From a checkpoint of a small transformer trained on Wikipedia.
Size: 13 layers, width 224, 4 heads of 64, MLP 896 GELU.
Architecture: LayerNorm before each block, learned positions, no biases in attention or MLP, tied embeddings.
Training: a variant of Adam for these matrices, 145M tokens.
MLP neurons of a small language model. Each row is named by its layer, matrix (up: input weights) and neuron, and shows model dimensions 16-111. Each number is 500 + 40 x the weight over its row's rms, rounded and kept within 0 to 999. Numbers have three digits each.
Before each neuron's rows, "fires on" lists the tokens most often at its 100 highest values on Wikipedia text that the model never trained on; "fires after" lists the tokens most often just before its 100 highest values on Wikipedia text that the model never trained on.

fires on: "an", "e", "ap", "es", "ic", "ac"
fires after: " J", " ch", " Ch", "t", "st", "in"
L3.up271:516556531480552510528464476517494481525559540389534399557478436569497496422466461520492500516467472530500530481493498472552500474478391470439440520529492529510494557440518471437479454378471530494485493481453485462568453522448520473466471464503485449466520460515503486530508568516538445486

fires on: "u", "er", " the", "t", "i"
fires after: "an", "at", "er", "t", "it", "ul"
L9.up332:501439487541475436494469521457396567519430468479541511520458508524521506403550440493489475479450514523557520512577485521532534500557464482517502416501447458513444517507482529467561506530457534513476440504459556480473450437483493409503440588472534556441525405587524515520435506450494482427

fires on: "===", "\n", "==", " a", " |", "."
fires after: "\n", "==", "===", " an"
L5.up862:455494466578490521485438595441476480543521531436492523460477515548529539515505438508506472472458583485528430510479525465513489508537445491473503531567496475510537475415456496532521517505469449525430467506426462503595484470438501442496535521426534490471459469576514584538475485440517451476

fires on: "es", "is", "ue", "e"
fires after: " d", "id", "iv", "in", " D", "o"
L4.up883:509465488457500490541522542439478484505497502411461487495537482486500603519521525504557449466463557560529535474449572454593482517493503477492460517577556462474479431445476497508524478524447416515439506437458454498495466467534413516532506522545596538547525484547476465507520519462540468496

fires on: "e", "es", "ue", "ar", "u", "re"
fires after: " w", " d", " W", " E", "he"
L3.up114:537561514492543440473512579458488488504531529534496480460501482471558612505451494467524458535493537531480573466481528477483509576445475479494531481523558534473446460445459465524529502514486483491485495498436482512442427500505396499431453502462520478502464488494466567450505546456529485546

fires on: "pp", "ep", "r", "p", "m"
fires after: " a", "is", " d", "p", "iv", "ic"
L3.up757:432427480546588514554444425517517530477583569449486526533531487550495536540523517533479571486453481471489428429538525523512493477541507450504469485518531451558458451486514450447510485461466499430468449425506508524562481513446471481449494510512508494543485510515534511539480562452521433423

fires on: "o", "c", "e"
fires after: " c", " C", "ir"
L3.up656:520488487521528487492472490465385473495479515558478490508522502501487522514485476505574502454451535507476490470491429552501526513473534471570440497597608479423525505513556449464536558492444525592386484492519540499479439465433513515426496513505520430460471493511469520486498555426543505553

fires on: "1", "0", "2", "\n"
fires after: "0", "==="
L3.up685:502433501518511505452415558459510502538473545474524561577467403514483524529505502464515503471513565528536501528529474434602490512499370490540448515592420521489491576420430491497486489544520543548519506412493496474524429456480505500458493563544498423497422479490446516494499549419522537553

fires on: "s", "at", "es", "ag"
fires after: "s", "os", "en", " is", "ot", "as"
L5.up461:468448510531534499502489491486525419516475494563504497484513481442441514461565522577509504524520524508484503448478457450500465474483504486540494519546465467480509531497401498506591451408492536492440529493473450476443504487537452405508544515510449463474537400504530571583485522510540509451

fires on: "s", "es"
fires after: "on", " con", " r", "in", " D"
L3.up203:512471492578495511506489528472489459502527559450486476536545482514545511486572479574512499491526516502503475440470443432533453494479496465509415502494512532432479469497441536552584500454524504505418481487416497527556428516504496549545467535541475433506502466496494559516525527472486515493

fires on: "2", "u", "ver", "a", "j", "ri"
fires after: " ", "v", "o", "a", "u", "at"
L10.up667:474435555518558496487498487460516501534544499447464569500521465532475483466581513543562540432430495475510543579454505428579513495526522459508446580532559488566484504518450478534537537525475461474487566470442530501437541371531536504548460472487459478539590507522594456555430466513502538466

fires on: "an", "o", "il", "us", "en"
fires after: "t", " th", " J", "g", "j", " b"
L4.up54:549531539507566498490469493526485478534521503487552482548536515552536563512483461520475580494485495540439505486498504468468507519486454487405479541501523510492447531421525469466509431419533552532488500515465451441451491469472549507384498482511489551479489511518500605528497482502484551528

fires on: "1", "9", "3", "0", "6", "5"
fires after: ",", "0", "9", "1", "2", "7"
L10.up368:429415487514541466482462489451479485482519568540473507479521506514552502525422520560469534564504530520507448498479421497595496474508438442491477510554508466514457460421409531573540535498503514523430501466492485474543498502451464511464512470486538490524483447480462555533461587481499459486

fires on: "er", "t", "ot", "ber", "st"
fires after: " at", "en", " T", " G", "i", "y"
L8.up459:546517510560521503407438469501518482510545583537586507561524502485497485477463433551469503480479499547489514548482419491526469527540530465541495517606492480485456504465510455507525490476491501456498474590503517409492516494501484447503487540541560445464505523501442464482485487523549506463

fires on: "|", "or", "i", " |", "u"
fires after: "|---|---", "g", "at", "ar", "|---", "er"
L8.up526:486491517534504452525452466497470547465479504506535509565450500577501504455535532524515515518445555508517560443528493482570499572531503489514521443541499512518469483432484620493532547459516521463477444510507532537596493494510456507490476506472549490475432488622571491503426506519520488497

fires on: "u", "ou", "ow", "t", "ir"
fires after: " ", "d", " d", " D", " ex"
L8.up160:448479489479483549503485479535521480527594568583487514488628518476527550512489547521628503576487482492462498524439487477537489587573507494512531491442507528542439497518474470629533578491543497475478506457531468526500529494482441530472489536454480477480477463468529475484460533478513511520

fires on: "s", " the", "=", "===", "her", "ir"
fires after: "\n", "'", " the", " it", " on", " "
L4.up892:471496428545478504479424553424412421501542559414521526451553510518566465546511539492526459572454596551467472489504435457522497514525460501498444514534487488515522522453474530468555515475463494525511463557501508447521511474469466450457512511451510554454450521548517558506482552457542495521

fires on: "d", "g", " G", " C"
fires after: " A", " re", "il", "e", " as"
L5.up499:513498506504607399470479494522467494531471539392504483551474507487523502450518443528534513464420486502431483494601500521571488483528526491580496510470512472555510558526494524529534599472502538517463505500475514513562443435514495456496471468510483514532400477474464501496478498489495453471

fires on: "t", "d", "T", "s"
fires after: "ing", "x", "h", "k", "s", "}"
L3.up228:503453501501477441499509554473550479523505553500546544549498496505556511455498519524508490523512524555477471495552547447578472627479455489496410485498519556470500587519449472493432577495399442504433530531415555494475447474511484476542453504498487501489564509505440504545534476544476522506

fires on: "e", "ic", "ov", "ive", "ber", "le"
fires after: " L", " Al", "L", " St", " S", " Ch"
L5.up733:522519497476513458492471485430497504516549509412536545556435482456513550506493468528482483522413512528518505527513528450579530474495452468449472493483494539506534533546541504523461457501479570542541439520485442452515532486471500502493489534500506427494529498522496497548407499508574544498

fires on: "y", "p", "es", "s", "t"
fires after: " ex", " s", " d", " D", "s", "is"
L5.up153:480502521590536525536491549458527549483526557496488495512564490485558485455528513508548530568486550534506410404425493479532512499571504487508432494467525494499475498556408540504601538494501511497459559543370423526489544496506446530552477541514563522475421453503474508530494571470513508523

fires on: "at", " of", "h", "ew", "en"
fires after: "ber", "ul", "ac", " n", "er", "l"
L5.up89:455400521431539500549470433551459477509457479483529530461538493487445589527514515493525439409470480519543529476561423509558460480531506471535508548479498526445471542468531569512506500489438622538517536511549420469540485464481518505496527574414485501543520515575511509553470485481557480485

fires on: "g", "h", "ou", "j", "on", "z"
fires after: "r", "o", "i", "n", " or", "or"
L8.up228:578548507505560446513471557491465468595523576528496486519539504503495458486421401549535501439478527521476544507468448519487432548497557442545366540545595535470530479464468554568463557492499478560429542588564486489492494473474459497483590518430519538477485432525485486573491532539558471531

fires on: "on", "in", "y", "ain", "and"
fires after: "p", "o", "st", "w", "ad", "ust"
L3.up335:534492471516558467541408487455467518482495515479474455569483488516532522533516472577554602528490521507487435488487459440512509501470524472588484524531502537450520503478511544462578452488525572435496540433485360524540519535498470516505532517564538535395456492537497585637504471533497526523

fires on: "y", "ir", "er", "il", "ly"
fires after: " t", "t", "f", "-", "ver", " O"
L4.up689:518513495485493524447456545510407562493512522511502498536540523531486533429417416532488503457417507486475431455489485443455564467513493472501448503564552516532517486499511499512523493451493505499492434590510425532487531453498498467441501512509448545486523508546514498524476552462537493496

fires on: "p", "m", "og", "ord", "id", "i"
fires after: " com", "c", "t", " re"
L8.up42:462455466596537529473479509568475507497533593463586494517484535511438524486475486424533528476455561461517485466551555542531564475534463489511421550470498479483488460447494580499506554441466495489517476463505504521566505428475574458439443547437498554500493471476492524498482553496536416427

fires on: "ur", "er", "ver", "ou", " G"
fires after: " d", " ", " D", "en", "ent", "ec"
L10.up204:496488524532504548575438509530466487480556487538522485610521527469502579506516527543576566536468504550503504508545547481497512496549493486595463573463513474526431468531550459573567574393517528474500518515527490520550506467467426492567483490520521462527440451514557513466437523531534520469

fires on: "m", "p", "i", "b"
fires after: "om", " com", " ex", "v", "m", "im"
L4.up563:518456504614522506463468563539528452513497545415542519542551498537544494499510541501513544499440545475518421516483416476500537480542489464470427563509457503513557465472512558531531560494476499514500443520459501554547489489501529520489474519511472536497482452506495477496476529484511438482

fires on: "w", "un", "id", "ak", "ow"
fires after: "ro", " R", " r", " a", " A", "A"
L3.up490:491498471503459496571496509419446450495495449483486443517534514510558485493533525530545576622500513469528535498491533472537438540455456489474472509467484523461496579520462539488576439491528532502493542441468420543557508500459432514536551515558540562457402449541532527548522538497516536500

fires on: "===", "=", ".", "==", "ad"
fires after: "\n", " St", "=="
L5.up197:445502480554451546510458564487464478462555549439488540505509522516460523519482466471459453488476516524513439485567517477532497564544476469475486543626483523488479487507476551468500539474459557566515468541486532453559524446416490486430443524425552496504446480575535561484439513465520488533

fires on: "is", "ec", "c", "e", "u"
fires after: " d", " re", " c", " D", " R", " C"
L9.up607:480515469507518553471479464476495499473526518500474459430496456507530467445532503531618458467500525460434496487455521471506461407469488431565542478612517497492429504543539469436550505523486536577509450518468462466504455512432558523457522407494490455518495544494508477475497526412528497589

fires on: "g", "u", "d", "ig", "ent"
fires after: "l", "r", " pro", "le", "ro", "e"
L4.up750:537430479571589533501514540536480496478478594423525533559535458466503572407480459536512537544509515499478503510573448490535518526487493474539542495481470434443504493500473600572560555527513571535504506597532524511569492497459443534491448497404515472504466475536487489433435532494493423474

fires on: " f", "es", "s", " m", "res"
fires after: " was", "on", " r", " p", " be", " P"
L9.up345:501494541519544494566521493542530499516535517445472521409554444599519511523587540508492467512523550472537461455438509512571481538447489469536476541504483578504459503477475540563543508448443537470448510427439524456539431522472441572507553484541466484471421477498461528528465574392483453539

fires on: "em", "ol", "s", " h", " e"
fires after: " c", "on", " D", " C", " d", "al"
L5.up18:481508446507513545502464512525510480539569545524521495499566478495443570549508558495572516483483517476494530464442472536528496481572483443492488469553522522473438467507507478524474445433444560537456495471496434527510451504428500553532538516544545440508419523507438541484524541379620451482

fires on: "ou", "s", "ar", "h", " "
fires after: "r", "or", "ry", " C", " c"
L10.up340:468519490537519527531520563477455511500563489542514471443532464481548537523451510530463529539488589485493523478512448470479487520555539444474481470545470493491487423502506528533461524480450611523452510488535470484569514498524451549491581507516490471525478485570473482498503569430482514540

fires on: "y", "he", ".", "'", "s", "er"
fires after: " C", " E", " O", " c", "e", "C"
L4.up298:528536485468509536501411485494459519527526548480494481498529440499446513471503488503493500502477544573449576525491410482552498522477453495567430493557488442487526482537440523531570553465502515491452554492461470508468458376401449513477550494552467464449439412526497492522501631486553537537

fires on: "i", "c", "em", "id", "th", "h"
fires after: "c", "l", "er", "res", " R", "ac"
L4.up286:553391499552545534509453470560491484542482551474518479509558499477467543443530523475530543480493499503500463600532373531515509428482533482521427512460549462429530515548483531489562496494454561617489486482542501515515471461479554470549549492445447512483561468512452523558507559488500501483

fires on: "h", "o", "i", "or", " th", " g"
fires after: " T", " f", " F", " W", ","
L8.up137:538511525526491440545484504479441456499474562508552497472615575508587550451484499570571472506498513493418477513480530532523571544483467460508497520528595492483499557431489518577526573541498512553499576514539471525521475422475394427418489493530474515464465477520524571486470512488452477512

fires on: "re", "w", "un", "ric", "le"
fires after: "i", "f", " F", " A", " f", "ro"
L3.up549:566499447469452547512521528362442513520541446525516533444594506527472520492516520561600507512567515509511568464505545437493534469409480488501517489555493525465480544531478499522583477484482480539467526428508410512479469513469421507521528607539527480461466477483539557602445499422479547460

fires on: "s", "es", "res"
fires after: " con", "on", " r", " p", "ran", "b"
L4.up319:508461477498512485528529531502466459520547526467455526521582465548537548410529513519481554535519549530460504468495522446509529509476440462498425509491485514488480523470391479510578464428468541489462517487513485526542515543477548536546554531508469498492465484501535566478514582406500537515

fires on: "ou", "id", "en", "in", "h", "p"
fires after: "r", "and", "c", "ac", "or"
L9.up39:524536547522551486537455560430485442486501511523506463416530545521506511475464466542559551493500569525498519504513474505491452539499512410556499527531535522519529489465488549493473568492433545561494514507540435510478536444511468491497624597473457494427484464525480509514470580470539501478

fires on: "v", "j", "z", "i", "t"
fires after: "a", "ar", "e", "u", "ie", "v"
L4.up515:541422432499569436464521546500520463636600499489504462537511475454487545488568491499517504436514480482477492533540447499519465535504531443490482599527558461500519487464460557513516524475455463438441476540445487489498494478511521533496504488517513503503544551487555475486477516470584499449

fires on: "in", "h", "ver", "ou", " th", "at"
fires after: " T", "o", " s", " Y", " f", " Ch"
L5.up683:455523489544498525530495432466504439491489531559539546507518548469570499498508523601545462545461601547462507508559509503535500497510505460536522485466551498485535519440510478500544555491494556505470602463496469494471501459467418419501425523516440508475481421504535500549444488529564502391

fires on: "s", "p", "ing", "k", "d"
fires after: "up", " S", " U", "ow", "ur", "ń"
L5.up81:594541524496536473466502598479573443612490537422513476481529529512529519484502487510496526570507549569446498507441515452501593552434495471499460525484505467427511567471443553508491443425450496508550507540478415515594494547529478487453528544528452530491512464510514562519474453483463442588

fires on: "h", "n", "ell", " l", "o", "on"
fires after: " s", " w", " k", "o", "ow", " g"
L10.up753:504521497541463548583519500536501510460409565516578460540492500508550523481499477497512546452454587510476499472463490507517493519487520463516512466519519523509496517411465551517542488533497523530463487477483535528510536434447441412457604464512482560515499429506456553564445477542531469491

fires on: ".", "ad", "or", "u", "e"
fires after: " St", "r", " J", "S", " U"
L4.up729:498499481533521507457454520493447444507570552484522586482456495494491530515440475541471493520479490523544531479552502489556524548502449470513454536538492514492466554419462570447555507424531536502494450536469528450546484464456491542500462510463530436424494475506523536483400495557489507538

fires on: "h", "l", "n"
fires after: " s", " f", " k", " S"
L5.up689:489507494514493455518482515512487455464466496425512519435553517555548533468471488527499499504434577475452538430513524461513552501472498491488425505514556523440426564470542501523501476482461518622477476468491500449462487483453472467440560499428496501502477432495481586546441487505559485472

fires on: "en", "ed", "s", "es", "ad", "ost"
fires after: " ", "un", " as", " p", " r", " in"
L5.up402:513478527581507495491457554552541478489476556450473483573487480507550470458544488494530486463515495596512408425453505473472515526444505487462491545426508532492468473499532467495590548419516536463435441543497575510470431502526511563476451502494473537514516410505479507526552560517491484425

fires on: "m", "ep", "p", "o", "em"
fires after: " d", " re", " D", "up", "s", "d"
L3.up409:472410556572487517510425460497479453447561542510510532536558474506546571565592531553460509519518539430529408421466562481493490516537481462449465481530544515529510458437500457456471431473476514500468514451454469499548510515460515433468541521518520528502510485522482581496473545498517481478

fires on: "al", "s", "ed", "er", " of", "or"
fires after: "r", "ist", " an", " A", "e", "ember"
L5.up539:545495503496484546477465493482479515555487490437543507511531502650485492473517475511482534472428589588473475552487423492527449507478519481481488471526501406519509501496545487508499450499516509453432439553432540457467410506441506503518537512501518430454464472547483512526457496452503482475

fires on: "em", "m"
fires after: "d", " D", " d", " m", "om"
L3.up634:459452446521490552495459543518504389545621542479574618475573464504507527513567559515500567560529482482528488521480524503564510478513453478439435515456473512521454497436500408566462475431453490503449436491524513538535467472398523521525514525521507488483455497469457599512506523500544494466

fires on: "1", "9", "0", "8", "7", "4"
fires after: "9", "0", "8"
L10.up294:554421528563473496471473462437474488499519526532514535502472462545465507473487547572528531478528440522506526507475438514449455477490442446494520512603497513513503484443412484486489503515538530530542473519503427459506435495529485473478550463521436426449514471532510525517511546533574498515

fires on: "p", "g", "ep", " p"
fires after: " re", " R", "e"
L4.up787:468508532549554446418468524487423481494563492392506435494502486476535498489515412571458488499474505513478492494535467487538536461515470465525453483486503476452480483449463509529608509487489520454471466534452481512572500521501558501395539540434441495534417474549516557498459583470517452501

fires on: " ", " h", "o", " a", " he", " e"
fires after: " the", "s", " a", " d", " his", " D"
L3.up496:492437500507497515538461463503481465489534527419535475475514546571550500484566510538514552500440517517510464513485518494474577552498532492492476508508551571477473502450446493462569461466543482530432467481427534488457555482366502463497606503482528477512438461513415564530507594494532518477

fires on: "ing", "in", "n", "on", "k", "ak"
fires after: "ur", "o", "w", "ow", "b", "ov"
L3.up404:551514479524520567511475538476519478478496490489537435449492511481508541523540397448500557573485545467469528501532538459456478549460483478494485518528491584461566473447520613470517442473460526521469535483534458455516568520532448499475482535562533585498489467566502544601519460559447452518

fires on: "al", "ial", "x", "ic", "ap"
fires after: "oc", " Ch", " P", " E", " ch", "or"
L4.up312:469471493524521499544467459502542461548536449438493462573491390556549500487549469503512500541454536505556501533512454470618455594547479479462474497514498516433486542481489474521506454419499506465508468545484496488554483508446548506436608467471489414463512509530470501503519535485545501517

fires on: "s", "at", "u", "h", "ut", "ing"
fires after: "is", "as", "ac", "s", "ak", "in"
L3.up152:462442500484478492502475550455499420523469509566499484461515492505484524488573576569607540451466510542543501485479462457550515453483509451492543528537560491465432579437522491529496525463476481522441513475449447491462496396522484449589574505531468536469538509533530514592497472444545562404

fires on: "an", "av", "or", "t", "h", "a"
fires after: " C", "p", " R", " St", " D"
L5.up487:502443474490530470510452507504465514507508504440480510502498538540471560460488488543455494516479467499536494471500484465497582565520506488535432491574514518496427451517513490459511471420484516579483441569473463506589509480404520517444493506425523510541438422497480520510431518517501451454

fires on: "y", "ad", "a", "is", "er", "e"
fires after: "le", "e", "ad", "o", "a", "ro"
L4.up175:611515499496427488510520511473390526534519530500454470507509512493525612470483430513500530487484481570538489502501453492455479506492522492483494503510510507539385458485455532475459513512482484467443424557487489423453533475515485491504516533477560575509532483601536485526454572444510467559

fires on: "id", "on", "ad", "il", "n"
fires after: "an", "or", "ol", "iv", "and", "r"
L5.up856:498470572438543473514470511419505424490538467477510483433451483516475522472489434502570512485508598538564523437521476517497444480490466463546461548550505526484475456528444508484498512455473586523485505533498495532578487484533500543415573525457510504495406526524505519533465535487517501528

fires on: "d", "g", "b", "ing", "il"
fires after: " a", "u", "e", " con", " o", " A"
L5.up418:573563502521526383439480516506465530564482510486472550510525577461580497484459424490505514510508503574431460532559511514464496528498539481568485513493601472562514520491516564445563457534495477471477491501475434518534491502504490456499513464481489479481495425494473500503494493416468471509

fires on: "n", "ell", "el", "er", "m"
fires after: " s", " w", "ow", " k", "o", "s"
L9.up492:461477485528476593451423476512526482504489600519548476558511481528532552491492501488471531469446483517495500500464440471486469566516490481522514514521546514524473529538459505466502485452509493514428453492521534476524526521488458467449569498539516449533473516507429573528518452566574510500

fires on: "i", "9", "r", "8", "/", "os"
fires after: "1", " d", "p", " ", "b"
L5.up742:526461477496534550443464497535438464519476506500521553469554466527529524430534485509570454504498518433421462443536560456505509497533466445548534515487504471425506495515522515548519509499464555544476513506514517530523442408491476514486467526472467505520547535476532484479449511427482505508

fires on: " re", "es", " al", "ol", "res", "s"
fires after: " r", " was", " p", " c", " con", " is"
L8.up173:524470472502549431497464512512433500488487554460490452588536486543585535527490566529516515456490504519498444493447480451502505525442472499485476448563520536449431530489484500552561424523514588517485481518465545484515536476475479514463470509549520504461426451526492551484515538426490521533

fires on: "1", ".", "0", "2", "8"
fires after: "0", ",", "4", ":", "3", "9"
L8.up512:466481465534497504417427504522489490515545575535513488513463447529450587437466476500464560568534455499516504473502418461538508505480426482470526454615522501508499533480446515525505522527552505512480503462473480427549402511546469507481519517517532459543454512506506548480497509514533482461

fires on: "i", "ic", "n", "ig", "v"
fires after: "l", "oc", "ter", "v", "ad", "e"
L3.up491:508426531561605432479461517475473486539545464392514500518549469552520495494537495576479540449474467444509468519551451539575500460502508476513469560470526464479449539497508526462474490469484439498501396520516506514555582530491518458457483488473525477474520482487565517488502498530556483486

fires on: "8", "3", "7", "9", "1", "4"
fires after: ",", "7", "0", "8", "1", "3"
L3.up751:489492544538538520458439519504495474531516573498506555522512521474451540490469518528448510532462492587469534517503445524525444546511460483505460500531505432553444517452447526474475539470500548534488550516529534490539406497496514507480475506492460406539476536518472572458505552486569517555

fires on: "ic", "ec", "ov", "•", "f", "if"
fires after: " V", "p", " ", " Ch", " S", " L"
L4.up350:466490532477554485510529499525517465504534507455494565509470488501528535508548490500463477501484493496451529473511537471677531536528460465502437601523521511440530476502511499479532465494470553538516520521520436529546482517451517452444512463498482467517475434475452480549501486488555531500

fires on: "an", "i", "ec", "ic"
fires after: " D", " C", " R", " N"
L3.up62:550537538497576469525519504443441461529486505441495511485516513536501529438500478510467451520465523475531518477519461543500496546523484479542504482549551523456523466449467561458604466414463536548514435580488410518519505523438483464470546463489570546449487408518512539500441561482532449545

fires on: ".", "S"
fires after: " C", "C", " E", ".", "D", " A"
L4.up259:486496508509490479498427642496537477526541499483523551523513365495551536439528497472478477454481529577487553495518452531536524564452454479491397518549517477516537487466511459532524554516482487533503513556458484442497447409469437541469493512493549439424496510492439536496510510456547501498

fires on: "th", "al", "mer", " of", "ist", "ter"
fires after: "u", " A", "H", "as", " an", "s"
L3.up837:531475533527493478528456442454532483607486532483511502483459491550504509509510501448584578422447539530540473562476387517538491499457504483512488546446538476533471473508458559477510492524470468546439492518447522445498432507455505480517500591483465424504526501543495498502481545502543437521

fires on: "u"
fires after: " A", " s", " d", " R", " D", "d"
L4.up853:457426505507542495551460522469518470507557531498409538521560560535587554474501496566614550548465501507444485496471468492550580477555465458549512452508475502485445555442506466518602498455510544474522503557493437494519507519430456466493494467483472488481511426505519544576468519456501448420

fires on: "o", " ", "en", "v", "an"
fires after: "t", " J", "v", "os", "e", "ly"
L3.up737:545439500500533548457497488526476444539522529427528512495569485498513497432439443523472455553490503516418486515494522497459483465480406493477441527559536534504458506487493494514552492351544480512464421563472509399487442484519509508437502523548481523490502465470551543458488504547538473552

fires on: "e", ".", "ue", "i", "igh", "es"
fires after: " w", " d", " f", "a", "0"
L8.up422:423507527501487505555484537479520549446469495511505434503531476476442580502529503506573494518448525514501548455477472532487539503505493483484482473526579541495443395419501477522604502484521551521489482489512487519473538481463416519438510510546543546558482437517468547495495510502524515500

fires on: "at", "al", "il", "t", "or", "a"
fires after: " St", " S", " K", "S"
L5.up883:533454464554482445460443598438475510511515503423503543488422553568512512483488444532478537449449530557506468539580521524573566524460500459520505508558525509499489567434452509453507444434480509514501433548482483397605508488449480462542515487487495505430463438503395486555375481485507560453